config.toml
rope_base = 10000.0
attn_scale = 0.125
init = "normal"
lr_head = 0.00486
train_tokens = 678900000
MLP neurons of a small language model. Each row is named by its layer, matrix (gate and up: input weights) and neuron, and shows model dimensions 96-223. Each number is 128 + 24 x the weight over its row's rms, rounded and kept within 0 to 255. Numbers have three digits each. A neuron's up and down rows have the sign that makes its largest values positive.
After each neuron's rows, "fires on" lists the tokens most often at its 100 highest values on Wikipedia text that the model never trained on.

L7.gate281:038142133120149138141113104110082137109095111128152154119090145147158138126099106110076141115147109123160114102115106104078119136111120109113164148165141126113088121076122109101105150143087140106162153117095118156151113128143147106105130140093104133088094125156118156136131169141141129143109162129120145174150138134116141107153104088119134091076143129121123151136101161105171112139146
L7.up281:083122135187118131140108169129125172128074145148108099130082140110123157118115079136106129158121156134122127093096096151137108151135103130114103116158126102159141117154120082128110137157148132094132106173133102134136126124137166108159167093107112096103069127127077121124128111153141122138110173129133121165132060135146132185117123135169103131140114129103134110123125151145146122163142
fires on: " first", " main", " major"

L8.gate16:121099135137102160146157124096117135110139149070102110128100131114126128122140152077125079115120135102144157118151121137122110116117107107147107180141124064084153119115170112172136143101113137119115099117086123130113133100105150125128157133130174145143075116175133129154110112136149150152112145156123099161143128111148144154125115132112151126141082145115124155149102123123118124110058
L8.up16:114101118116146114164108142130148123150155119138115127132157152148119156103171127095131126154121110111109096098119086182174119131142046114156130143107123130151123124142123141115100149119149210150124156128155114115131090136113138162131149159123153112135133100178126136176101078147129170142149097089127130179169125152170118158120132134164153102101117151094143124125097080174089142133130
fires on: " to", " by", " of", " from", " By"

L7.gate596:136154099091149117149118133120142131119091130150116123130128105112136140133112157120109112100165187095116147119116136137158127136130147115141115137133134151119129172142150170134100125122092102125105167149153120122100121123120103097139118144113133188169119099100147122152123142152103112107133119156178133136131159151127188106122155134141084142129138133102119147116099091162152151148165
L7.up596:141130121149114136105142077165121134106136129104140097131112180138098145159163148136097141139148136161110076146115133126109149114121128125127169079120107144138114133170135126147139109087123152149111141138131177123151104162104155092109149115125119133063171157133130144126132111111159128085109154147166118127121167121118120114175136220166116125120145122100152101152128088207128128160123
fires on: " are", " is", " was", " were", "ly", " also"

L7.gate379:153112134147104132103131098104146141163190132148127158110076124115072155150134107123124105120134121117138142166136120154128154143096126105150126133103104155125175148110075094145170139158186128132115159200098132143090121117126116107107091133108112151178130127126135149066093110151101087109096159131133152131117156162155124094150142131148134128133118116141133111154152128155138161096157
L7.up379:103094107113120191142149088129162119151115121153123121092141087170101121144108152137074109138128134144174110131121082130123128152153109121125136088119095085159109066111086124122158112102117136115109127161130142121118163091174133090108155099173110136127147107098132187117141165146108125114131074131139105157143136109121158100088124108142136130108147087122145119129129150118131096069143
fires on: " and", " the", ":", " by", " a"

L5.gate502:157127096103136124130144103093112167086110163122175121086095118134164113137107154095126120112092111163149125148086165173103121121126143134156120183134128121139133102103096141123125181123147111126144137126166112161130117100129172164147119112125145103118122141131161112167145128157123125137094106154132099136159121133157135122138127137143108158109126168124152136098125098141146122145126
L5.up502:084154075086102123105185087069092134129084106129161109063117126105116149140088157112092134124138134097165133157108105102161128122098132129101153147148157105164138141153127113156092134130101139118146107151096159124167142084108114135112082121107146150158135137131132142142133135147151135125134117153136131122133134115149154113125122110102123144162078163139164127091156127140142104155154
fires on: "\n\n", " (", " \"", "-", "See", "\n"

L3.gate406:144123157168100097124163124095127139117135120142141102115122178140138161152135130122144172116132181154073108107130100162096131120125148144059116155104096137101125113143138126102150146105142129118107121141109091132148136145130081159089138159124148141150124123101143094164182132123131152128121103150151148163120126124185105099080190082198066165109143133150134154155145110108160146103135
L3.up406:127098144143102065179179140116162104126175159096144172153142155157122161104141105145120112135103117110157125103142118182092153123099127152134112106080131167150119127139123114104146136100125122127102156120137103076155140167075165142135161152122152080078121134097143128121109080115168148114089129135148081080148106100131127117135133139104102148131119139099106169155094131117135146140144
fires on: " as", " become", " to", " became", " made", " of"

L7.gate103:135106142128159133123141144142130118144090131108170098134138127121094100143138107145167078156107173104100103172164138094146117100129115113122132116134119095113133108113131060155101111115103130164151149109128153126123140128118142128104093124121180144079126124115087130108158144149108176078094125132176175140182083131117108137137137118153135094105114091135138095083148160122097146093139
L7.up103:159157119132155096152114156123154121135117127157180093123159138120104111157124146159142154116118108111142075133174168148153116147105149121176148133118149145122136125131145114169132088117107124144139155113117113140144151125124085118161104105092102093077129113116079127127157154144179148074091105143112157180140083139117125139179135145116107087154121092138175129108155104144116102116124
fires on: ","

L3.gate364:146147163121100114109133140087108150120114108148120141145103151123129148110130094146112174142116130080107126134139107150133140159194123104129118135154133086117144115125105133141157120110121158087133120147147077112131168167091131133128122121166092144148142128139111149138089103095131166127126140136083150117139144154103112127145110139173102145146120159122162122144113072138130141129131
L3.up364:134137137111127142133107112162069129141162098143103159113115123137094134147128135109055180133131120074179132109122099089134146161121144133160146086186095154096138133096130124136156144143158110101111103115128142119099140117095142146101102133131076103131120110142155101153137114124125146123105133087102118109125161142126158156132092130168118098112132142101109113114132103114137119140096
fires on: "s", "ons", "rs", "ts", "ets"

L3.gate559:107090121116103131162119142163158144103130100151092106134147156095124157166115122165109113118133141125088143116130102124109104118104111107145174121080112149097112133189146139135142137074079147159107167108142096132139103149145155146140137128074118134082146108116134062138132080142130123109139114147133135112149101126187139138121163124142115134113117155084120125120124068176175136110153
L3.up559:149092125127117175137098145149147162111106124142114144124148150109123160110138078151128100124154139127148130124110113139130111118123079147135176137109105101097138090129121136138126127064122146129087128108083095148164100138096172109134160089099163136106130142122164135116119121147111139121103120124164128112141111151126159120139096137086131108095125175083093160162094119181151103155120
fires on: " is", "s", "ed", " was", "re"

L7.gate239:138105122126146120128153095170136105114125152126138097092139163131173132113174121140118114073181152102114150140142123144142107106079146122105110115077119124114097111137128169083165126151103140114105102098156151111091122121126148087127119151129105106150110114111150121152127111171151148102148101088097114140107108160107155085150111135170092151143095143152122136120161146123148095103096
L7.up239:088127112132143104140134087166151127114125115139160154072130085141089114159095149191112156093088127123135145139150156161146132120142109116127149126084120169092188129160141106090129133121133158096182131152138176084170114147127108116131122091133121098073119108102106119085115114140126101153127136120120114148153135090154124088149147111180128149125150136140120136128142147130118127116140
fires on: " Po", "po", " d", " po", "ed", "d"

L5.gate546:176180132099124093119172104148105153124139116075138145139135119171112128204150149107154120155099136144121106146096122145112071167114131153137093082169155133132144129160115099130136131148119147127139090126167140145172118139118098130124126131178129100075120127114120159133142144146128084135111118144129121173167163151153146122155141126104110124163131131097138121128136129134139187110133
L5.up546:153092143112143160140148109150101139112122126120116145192131141132136133094077155119080161139165133156140128101109091102134126139129135104144122079102083128158145111122114122111076149159148098151172122104141088125137127118097153114133126148126117127090151102129136119118155186094103153102121145119115132131101160132138101148107131088181132103152123110133161156142087086120146154138091
fires on: "ti", "ici", "ni", "ss", ";", "+"

L8.gate437:094134130145149120121149146103152104105112101126131140147106140083142109129112130102146140155133096142121145090121099106118176138091149142112129142144139123148091133099147142112134128116104056116188107084159133123132099113115140110104096095133131159107114142133157139165130145132102161130094182103100082163174120133149099099117121136112119158129106070133136097156115108124110129109160
L8.up437:089120109130095131127146115138116137156097130153087126162121187126130151110135126125107111110128139135154145071094145131147141137108114115123110127097105152151144107107196095095117091102123164124094110119156128139174108092129119132107106170122095113110075131170131106137125123140142144124138152154082127091179141147145140119150117102141106134156127160147175140138140163179158131162087
fires on: " first", "000", "t", " billion", "est", " million"

L8.gate6:111109131137112163119149103187125111161114116132129148125110136083129106135141106115110139148134123111094151106128102145115091114098124170098137159058129115091135107136123147127109131146118113151120129112143100155128168119128123091166106118117148131113147165092151096141148165174112117078139153164157125101175148125138145081098158129077138128130137162105147117099152148114169151142141
L8.up6:109161142150116131152137115126116106123136116138124110117127101131120201080114135138154153159120114115108130151088134146132143154134124203123117163146114147103093122121156154113177129080135141139116159140130081095137089137092107171131095137177134148157164115115101150071090144102161137109117149167109094113056138135101169165161125152152119138118168125111105150138084117146149131146137
fires on: " was", " is", " were", " being"

L5.gate536:138136124149126099138205117158121137144113104130133105130111132130158122141163118125129101126147177115091144111129133132111142111116154157113135129091124149123142100159124094081127126120190146122103138111154100113113174129090154096114058136145101133148106150132111145109145129163132177097123150164094138172132152166111120169155151102134146120096145127124156136129114114110171119137122
L5.up536:144120156171140106140144094107104110109140135135154132117124136121126133114133096142097149136143169089145111091116126113107079139092074129112210128092162089162147083132099127128144135146133147138093090156124146098142144120147151109117117169117081170176157139101134161067131101145160134086096128122133148135117141106103106129132094122108108096071128115113153155107147124135124136153135
fires on: "-", "\"", "th"

L8.gate431:114151113135118135118099153143155127139078064136163115100118127124160077153107129119113150145113092149130144161096132128106138092115157086128128156136161126118146125103085116127118110115120136140100106091127159122175147113123152130118145118117131146147070136120102127134115127100123138143110107224095143155121111136179097156159138115099175118122070143128132093080145131112138103117128
L8.up431:124126118143122126141136158117148106101166129105149128165124123095133096107121114111110134125121128105127161129090096104084094147115124106141056124122137111164081119104119102180110119181121110077184105107104144101142103123157125128151133108114086160129137113133179117112108148107118113128129122124124079129135148132149102138143105141105119153137115137121097125161063115124155075114147
fires on: " |", " /", "|", "N"

L7.gate494:118111131124115157143140088058092090121166092107091107155127125110124137108098075118102161146117134097111118123140174143139121091141114148129094125150146158135133108159120133180153132145085132133105125112116165157087137124121119082136157130085107118138124139108111121115185158117149129127119126148138096125120128112111128167149108088141118107143142139124081143131119113170093158160124
L7.up494:110120172090120125164124161111133101142132157107139123149153130096137112103178108127151108175106140138131143151116126161134126129137066109120088152133120133085103119141149107129154149105111114117081169114129142117159103217161139181102156119130127094090161130140145132126167125093120133122158121191135141154124140150153138145105124144111125112119152154175118154119142176156101127081107
fires on: " in", " from", " to", " by", " on"

L8.gate15:148122099136120094167148088157135073170133107128191112136113126131123102102150119109112133127154141130096115113099120088157109130091135132106127130163164140102136122122159162093126071074120140064088124147168169118119121104121151168124130152167143157148131158146149142113134151148104146128122123134149155094144147106121122100088130110172090125150141103103118156100120138118158118078144
L8.up15:113103118109061122136144119109100138079156127121101150146147155144168143110103145146142120094128102105135125093099076118145137100097135130131104101130157179161134126103098131128166129120163122092129120115150132106128140137151111134113182074133185098152117128133128086102142118117130117137104150090122150138175105146072075154160136156133121151121166131131124096070104089125121096109120
fires on: " of", " to", " in", " from", " Tri"

L3.gate496:085180065153097195137140096130130104131135174145155153108111179136144144114130100125108109119128104140092135120146110061129133096116138123154073161153154133117166154127158172123120103118098101159104168108134128137148130134088163127145132145114094163141136156134112143110129112119103117116149134108119124118169118154153118152098141137158088140125127144149127174133119134118123109116097
L3.up496:098126143094131106125133101079140118157141161155122129147150102174145102092135136119125149112165135107137132112112133150110134154091134140140153132126156136067152089129102129124128134115097128134094135132143146122103041187096120128163137131138114118137161170119112163105129152159100134167117131106104092132108136132152101139156155135178129113091155170080129126134090097124130133113124
fires on: "N", " of", "de", "ass", "t", "ition"

L6.gate320:125128097137127132162113117159134157120086140116089150116124080143157143157123138123157127120105159137126110117116130158173137111115107156136145108141105179113123131094145151121146128125151109111093193134121141091103109131151169122142121137133114106125118094123149128092149134135127128148116122146117094135132137120126221112112172189163099117111124144138117164132127141155110135133157
L6.up320:108137125129155137144166085185127159099114123085132093118123160142146110116124123134119097076120148139115119159146123153131142146150111139157160109101133104117118098151113131117115185182111147152099133110145132135113127105143134134148108135146129068147150129115114161133123091136119164099119125109124139093138151096099128160127104158121147198096145122091101097081134122163123088132131
fires on: " \"", "r", "ere", "-", "—", " mem"

L7.gate250:152116142113163111172124111133101165122105105165171143168137129171129127153135120147108120127140125113150095127103109138121116114127097109178105144169156147122147176129134144173165128123142142122114139067123110136153117149138102062176138133104146117117103164140108099150141152149146161113168126142114146128114146108126138122147159081096113114123121124108137138093133105120123080075135
L7.up250:146126127172130114165127119061138105153144122111146124151131119129099108171110130166105123112114139119107149085132119144159112149102104076121114164130111162129107151141151117127156143143161134131093139106110094107159112139150090143169100159152149091117132122179103111151117126147107117157136085106110124129141116187136132127138141103100120137144139157152104162137106099150114133142133
fires on: " of", " in", " by", " on", " the"

L8.gate230:133146152141124110159085140132108166132127104121082103135154163120118133111111152109158121131163149100091139157160103134115117141081146109120093094135152124116115069119121081111134155126123094127113117146103103161143103101138121117095150143122133113115112145102106072126136144123093156097138111130107105168113133135136130170195111102105082152110103124157113123113131101105160109175146
L8.up230:084115150108116140087131135122139133129141118109136102137115123117112128163117133108115085167137101124099158134138079150128112156113097147106174130137106172134088136136129114178105124150163126144145078112104115157128105140077121144119169132118094119098095101111141155094132129117115098116116129132093112142116154098181177158131123126119113159080145146131086123142066135156132141096105
fires on: " |", "|", ":", " 2025", " to"

L6.gate531:122151127094088107155119141128131135104105095175094125086137114112141120095134139093112076146128129127049144159130140121108129124120124116142126151092155128119109115164122132133126106125135157135111139100116141088128147138094097105090141150115108165096133142137119136121162101163111126107077123120138156190156121132130167120142126129119159142136141135092129176149128109150137112139089
L6.up531:126138113127103117163159134087170120122127140157133128111115116098127128169105159088166155139095155159066145122148139136098096104152135147113128158142107105128088118137124160112146118089167119127125122134112108191095112151124158116146124130131113143088157146173073123160102131113132119150121132161160156141133129130159142135101142111144157140100149130118080101157112141120086108168088
fires on: " or", " a", " to", " not", " per", "t"

L7.gate382:156161096178152099175121127072157124156128102135167146108115123090120143129117119125087080167141086134121130134172105113156128155178107159147136115139130114122164133136101167110149097137145160142128096147155147120132118146118140097089125118122098127114140097156144137112117152107088159175138153148109111132117124143136110121134149074144109120142167154147120083125125129125130136128164
L7.up382:123151095168136137149152161122135133142138105150148127138139180099151122060125131150102143149125125156147087113176102117145112166133103164160141117119116096080112120080114149127142145105125133164101122101119164105145110124137086117070134155146130088154136130108149113102165157122122115125088099166177140128117096101149127150119145095128075114105112102130102150137141166127148129131141
fires on: " as", ",", " is", ":", " are", " including"

L5.gate639:093161133149100085146128152092137156122113081121139145124120140128133130171131143139134132143116122130148122155098098111146115140149147165136130133096124136142147101174145109173114136099125113133138088105111093138102169127100162104192125157120170138122088131092126089129156156107140141142145121158138150160140174147129104121121099133122119133123078123104140096179126149088176136142166
L5.up639:137155141174127134096127101154133143114116087144109099159129128104163084114131123124128149138108172129125114102117152142174158129145133135093095138126097058106111146144121124128137143149142142124104111139095102079118124106128146123162108146136093142125139103135151099136177131100162116171138125121108107129125113142128109116102071102125103157147128180137133095125129112125126115151160
fires on: " ne", " /", "fo", " |", " fo", " res"

L6.gate201:129126118142139127154101118173114102147120113147139121176088133086149140107121091100119137157135110142133136131108130120140116159100121176150102099121111133139182121133133123154149117119133145137117148134138156109118114202119113125124124120136154106163172192107146149150144121110145113114151112129126161082155163095132154120136129114110090096135106126110168110098094137147154166118158
L6.up201:112116092127149111091099092113136129152140089139125115112104112106141146143157079110132183154137097119114155135111182137156153171077115151124113120117125116171104142126114114147094096098158168105125138123142126108135142150146180140128103097136135118142155167183197086116131118127146097129123132082137148101166141123132145099127146149116106099136109179077147141128128110130088136123147
fires on: " a", "s", " many", " one", " two", " some"

L3.gate280:173173110092087172107105148142126134143132120161093115127134154084109150117097082130120152155124111103095131117148135154107085130149099090121113115087104108110132106154170151108148125152135149116129126098096111142105120145116155110135123137102125172140083131123152184144195077127129125126125125150132113137134126152154175178088147115127141128121123132098136109114128116086109149116094
L3.up280:160131125130110131109095118090113062121160139134153115110133104070146104093127117119142158170130150124106097138093136113147120119116103104084143153100141095144173129177118128110158095113100151138129129118138123176096094131095146122113146172114119136158129154100083157126146116167118135142132115134127114126134112128121124133135108167132163167121141081113120116152089147135137118121118
fires on: " not", "t", "not", " ever"

L3.gate589:125142070114117103160132139156149133120143120142138110122132138151108111128109132108122146131156160152104111171129102132146113150120114079138105136100123152128127116101089109140147101170131141169096119114111112097125145124063145147068132135143176117132116095111126085123096106154157138114159129140125154116134175126108095129134111123100106129131134134116151124161142104081121116080115
L3.up589:115095147074106128107169108118167097132101096139107138077140098149103143124155157083106106153106124107106082142156140137147098137109104126137120101138181172116146080140118111130142091129108136149106108125126131134080137123128160156122151101148115151153118132145146171148119168091166124129146086162125139119123132141092095144145165113107109124140125121098127084123151155137110141110129
fires on: "'", ":"

L6.gate18:107166092161158135081138129126146121108142115094147131139134140166142124102120119112109119200090160122131138109161123150146140105171126168120105149126103148143146133126133127133126125112128115105170130139142128127097112070124199151116110140124104094134100133142146118176159113136142101134114120178105077171126145110163112125139111171118129139093148125090144134148043113133140107127175
L6.up18:125169151143143100155118097163123149109094088116110081131167105132155131108138070058078095120109143165127116136110143131149105104130142071137116146161157122128146151129153137148118131070100162141153166128196148151146122143083134138117130127114119117118104096129145152126107147129098148148120118132107110094134115124136125161123120136128142154133129128088110144103122163121117097117113
fires on: " (", " \"", "—", "\n\n", " “"

L3.gate584:098112141133151115108098129130120108156116169135086141145135139159141131135128115116133114161130125091074119077119123139127139105076104140117153135142105119112155107150169136110092166115113169128109120123110136122132094141134116114127127119112136166128110140162168136155116120146145134160112106142096146136135145118162100103122116129146153107148146135128134143097118113101116136095160
L3.up584:149148150129106130131095165138140086146096127115152140103131092106129103133138136117128100092110156094103108183111136125116135089159120134083083123150129134159121117120092128082116110130114182108126214115116190097099127168145165150085078095147128130137138127129092119163133142127153130157135149092152153132133116139136100130090127137177099112126142129148140111182104100133119164133118
fires on: "le", "ub", "bil", "o", "re", "c"

L5.gate316:136146152105127136107108122122160152103162116148099139117164111108117118152143118156162105105078127147142110112148165167136114113122147122062141145122115113142133107105130123120133142109134133093129133110117156126112146158060159125121129083112142118095153136097086162143129094136120082153135117142124107068131139130159183094122093120135151161127163137099113123150140109124145126142099
L5.up316:116145146161159159119150088172125117130136125112120114133114153120116164134101126164124120124136123085108130137108128119133139134097129127157125127113059139079123128149090108120094118063124124157118108094095146168181182140142114108124133096113142108150110108100169123144139121156158126112149126115112096136132135116125161123132124144125140162128150121084130097146131146116167139121108
fires on: " and", "'", "s", ",", " to"

L5.gate400:111155149132088126099138092126118117102163127126143100118131126122132141124102134136133142104146065138142171139173144111144126159117150153125129067095115149105146129142150100141109144118130133127160121151107136177109157153142098100106089094067105126092132135158115090106145096114075096138147143162142108113154117157165137122122128087075111135129096146104138095147143114101153145075144
L5.up400:140083130136101127132200155167158116146158141101106128130176108138100120130152135117108119132165110123124115091128146149098114159173113116130142125099129095092124160134120132112107112119153118151114150151130155151155115123099101115125099131113129113159157129109136150134189103128137128123174111110136162125107103121148110117128132131144101148120122115139121159120130158170163143090155
fires on: ":", ",", "\n\n", "lt"

L6.gate454:050120110091135142139145132160116111116122127130167095142101141130153099148179076124125102157136105158118101099102130095131118122125064153160141109127139121150129116088102125115126097121128112090115160091102132154121128189164171131128114095115121121132162122140146105097147104098119128116122107115125208146195129158133102151097127108102110126130150131132171122154118123157163122161102
L6.up454:112138145134102075099114108148103146138107112104153160140127145078143104120129099116108155163138121117184089129125171104110086094104141154131079096168107120128161146146130111127161116125108108106150094114119117184115100132144113109112136139155130164092119163145114145144128113103102124077083091138094147065144135154139104122143106133130135099136154141140143132126167138110119137124154
fires on: " two", " one", " months", " years", " several", " some"

L5.gate136:141122092096153101149123152115111143119123124110127113127164128099194156118156107135076127131090124111135091105144115136102137117105154146096119142130133139134163092161167089131143141131130131152118122155118118128110112104128121140128095079102172117129105143136066096108135163127145137140098093108148115144108163110092115129160166130122120116147141071090131128091105139104101123082079
L5.up136:158128155126137122139165099113133099113099148154099091111184143093075150135134151178139144137118083152109093095141129141104121144098133131161127153179129096090152114123154124090103150082116186097074125130097088109120136110131135098132098095064129117136151106143099137115184129128134153131080120112124112143127160136137130134160100123119103140139107113127193136131121128151135128071155
fires on: ",", " January", " 18", " March", " February", " June"

L5.gate498:101141122138110141144127160128097141132129126195185119133126156085109128090101139133130153148172141112129121148142143106145139142166116127172128127138108100090111148139112123138153120158129142112140097131124149099116123116147178094142099140110150149169130125134153130120115137121090084140129161159136137164101175131100129135135135149142095137075152147079119118163181103118128143122124
L5.up498:196131098130116124119152146125135153177123142122135137160149126096114092164140120073105133103144147102118145145109115135151142163193139124124141133166140138095160130107149122136167130156141114154100106114103125143135127154093081125146085085130092165095157089113151112158119104118073113093131138114099102113117123089143131132150134138132096138132157147150128071163134113097110143094155
fires on: "s", " |", "t", "ts"

L5.gate282:135113128152109119102126131118160107115147104113122116096114148126085116130109156117137148115111114122118100085126136125141134155153126092141113134075165129109104144067093128113212169142159134095078126124102145105128109191084170120105128151123152150164158119135125150155102146153112130135102118135141091144117133133175181141112111173117081126078130125095108143104128105187112142122173
L5.up282:145107085152122201109106145125152101102123143108127105117146167080087120133098137168126142168161101073100134109129072130088141110139124131120140145051130149092127148098126084162124170101156104154126106125103120150115162154154163104109114109092096108151111148137133090123107157126114105125129101138102134125114184096172138157149113138139110076147104147139137147140157130158134161140093
fires on: "s", " of", " and", " its", "'"

L5.gate673:130127115135121091096115114156110165133124104119076122154129116143114134138138129076154156094099109130100090144120140116137170096096141146155118109114123102146104115117109176112142107133156149129113116161144155129120135142103134123113154170140118103137115089126101104156152138149151140167146162142127133137100127136162166117131108099127084132163138127179120156111150111137152156163122
L5.up673:155104107115138113106120114134159172139112159136122160168128145093159109123110123117111095154111130100103125113094119146109137133111156111143097154154128129131136159099146097143171135134151098141093077097159118135154133107088186161141161094123117124112132090187112153146106135073138125097083121134100130083081158162114130159153086169123147108116105160160091153145114150167172128083120
fires on: " and", " or", " health", "tic"

L7.gate649:157090167085115136069114130121117136130159164111108142090110157127106111135154107082123151118131139111119118175077151128151142139088100134156138137119154134160103142146126163128143147131102115119096135134157118091158097139103102128100127122114130179151111130097098162097151155146134135173173112097133109129133122137166163130132135179136128100052102134111097120132098137097155143112125
L7.up649:134106127127095151093158162131141131146154176122131119109104129135101157163145130121098114151141146122162104096126079112163084130124143157139151129107090130167130140112122154162156167075111134132124116131127131168149106157106101156097085150111142138129131119119115126152134180095121106154159159106105093136171149139182114124163094149140113151124174123114113100119163135138081149134109
fires on: " and", ",", " or", "s"

L6.gate682:102117094122154148137134132104093106143099131158100165100141140101139078098125154120121138124154128153159142137188084154119097137126173134149143138143132119108151167093111159122104133144134161116137128111103125164118129118129120148124108151089074116136114141167163104163102124154116153124125120109087120133137118211110137103143138138138136145115104140124146126168148090163169123133118
L6.up682:158125095124131100114125124109114093150132117126119112105074095114158115119122121124103172126107173096134144143110118083137107136111127110091152149112149140148139141145149145131136110144121109116126171138096137141140077105154154119142143107092136134138159107142153142176146129124086143054115121073132127160125144099095135159142118101129109113149103101115149113085129129142161140145114
fires on: "\n\n", "-", " |", " Mid"

L5.gate373:150143110090139113112124113126142118143126107121136175090098160155154156092114130108120135119151113177141147119135136062098110161124071132118118154128141133103128175151100159147153124094130116131130121095123119138120142120088117123153156128137109140123141107143097143095166148075111169102142120131124120122109136165151089093125105167118131093149135088131155161132138123142107137087118
L5.up373:106132133119136164124130153149139133103108168150115119121111132095134148129143096123185107102132108128151137125133117108144120143151140136104154162143125173111120140113124144099133116114148115100105154152104131156094146129156114141117100144119131111120102134145157135081128101100136085172156074091106116097068119088159135102146109153167156123105083127118129148154145154155186115114164
fires on: " a", " the", " an", " no"

L5.gate392:112151149120173140125105113121142127114099144132152115178124105081092106086193143090136125180162155105110119134089096141121118171129124163110122141106116126148087115133142087149128110119164099139109116141142098115130126094108115143141098137141094161090117134130159109131216141099124152165135159112131083123123096121108127116119124166154144179144142115110103119139161142107141113130136
L5.up392:104133094118136111124070089103111138135104114104099105122127054147100097124117159101129111127130140150149113124089096170132110144155135109115125123116123110079145149093163163092119099088085141111131172110170106143113110108100143126115111108150114170103112116112165099161134132154139153086121105140157147110122119115108101129139114166118142131105137179090134116132154110120157098091122
fires on: " |", "\"", "|"

L5.gate507:134121177130177075096098139123135152140137142165135130128142147142128130130160158143124116106149189094113091181140161117146139160136125106112130134183136134108082159108163135137138058136147153114105136130125141159135137144106147135127135121160103190125144124088101110143133158135144121121167097134163132144110162130111161108122133137095121169171176157146165127123146116086140098118109
L5.up507:127188147161147123129155114104123148101095129088111127110148083143181112133074123153105152118134121126143096131150089154114153119193118134146136125161104121129147120141140129126159127116139158186099130143118133194124109114092173144163098114151129113108093140094145113135141125129126104115118122126130127144126128127116117118153130179153120120133154185162113105137090148107134144114122
fires on: " |", " (", "'", "\"", "/", "["

L8.gate638:111149140131107119151136097132127108125124147120105167124112116116093103130174125112131153120126123115089125118132102118118142152155085172147177141100132130131147089152096128145144159099133122145095129169107112106125127135128094098126081168162108110084105111156089086149096134143173116117103152140153105120183135129167139158109151145054103143121143144136150120103135123177130120134163
L8.up638:137130134151167148111148130151108141080179145130091163125128179090105139136157126128139114117104107079104140109117156154108136120105128165120133133132144108120122105123144133199158112105122111126130170162154157100138130151091166117137118132119157117161132099180151145123131125118151138144115100142090131124172139144151085151115127147126111169140125176102113134124166133207084098124142
fires on: " and", ",", " as", " of", " or"

L8.gate154:131125148115121163130129121118147170165094108135099137120113120131134141123078107138138088100147159117134117161146149144137096128124163142131078096115100124116147160149107132098147115138098124105094094071135131129126140133158160123129123135191108140117088156111122095178120097121150138128116175146132149130132086147109150123089139156163072134110115114113165127161123131163150175136121
L8.up154:119115131100144176131112155111113092123119062105137103147109081131130079154172093142147114085080128119139159138111124115128116142118127110093143131131128079147098149130140160133096148075111158137115164104165165113149097124108159125126142144133153157126163151154115129135150116168117148167111150106127157137100098113093146107118138130108142127108097138131115166111139146113145107158106
fires on: "-", " .", ".", "\n\n", "–", "ser"

L6.gate352:159139094118141150140121107126141127112087104151110115104095139142122065154149130068132124121137115122134109115116083069067123128077105127160094045108110106088103114115123123091152116128106145113127102111111129100087166153115163104141143130152121129172163132126140127061145113126131144132139098139118173136132109130111082130152133110141149126101135126142141139146152134122142146091158
L6.up352:177126115112131142112152124116131155149133126103154138161157108180090097156153167088136100118141149117130134108131116170111141137139121119145112080106137131109138136084109149149132073114127132112121081173126089164160165153107111149158147106146134103137129106185164096140095138119127144100097136095166117097178146178095136155102106132149105159146128164142142150134162096124135143113153
fires on: "'", "-", " the", " of", " Al", " in"

L3.gate458:157129099124131125118143168160128109121143143196124157139156122115128107127137122104135137132158148124140068119139133101123093121085118171125112086183163132127114093143151100093136097121122158134112120147157135117108104132113155125103112102106117128160131154119136153136132158104151138122102152147127121141150167145108090132159130097133116149130098132118111117165174116135152135136120
L3.up458:140148113154118137140114138128105132150095065164121133113141089101153093111156153088126143150133168144088105134150156109130151130113128070121129127175148138106150113110120139108120104121117155107127176167128089161093150094125149136134072104125111126176084084133162149109105096112125070133144130131113138128127163138102081145142120097107151123171139129111102175126171144153104158132105
fires on: "th", "h", " first", ":", " 20th", " 19th"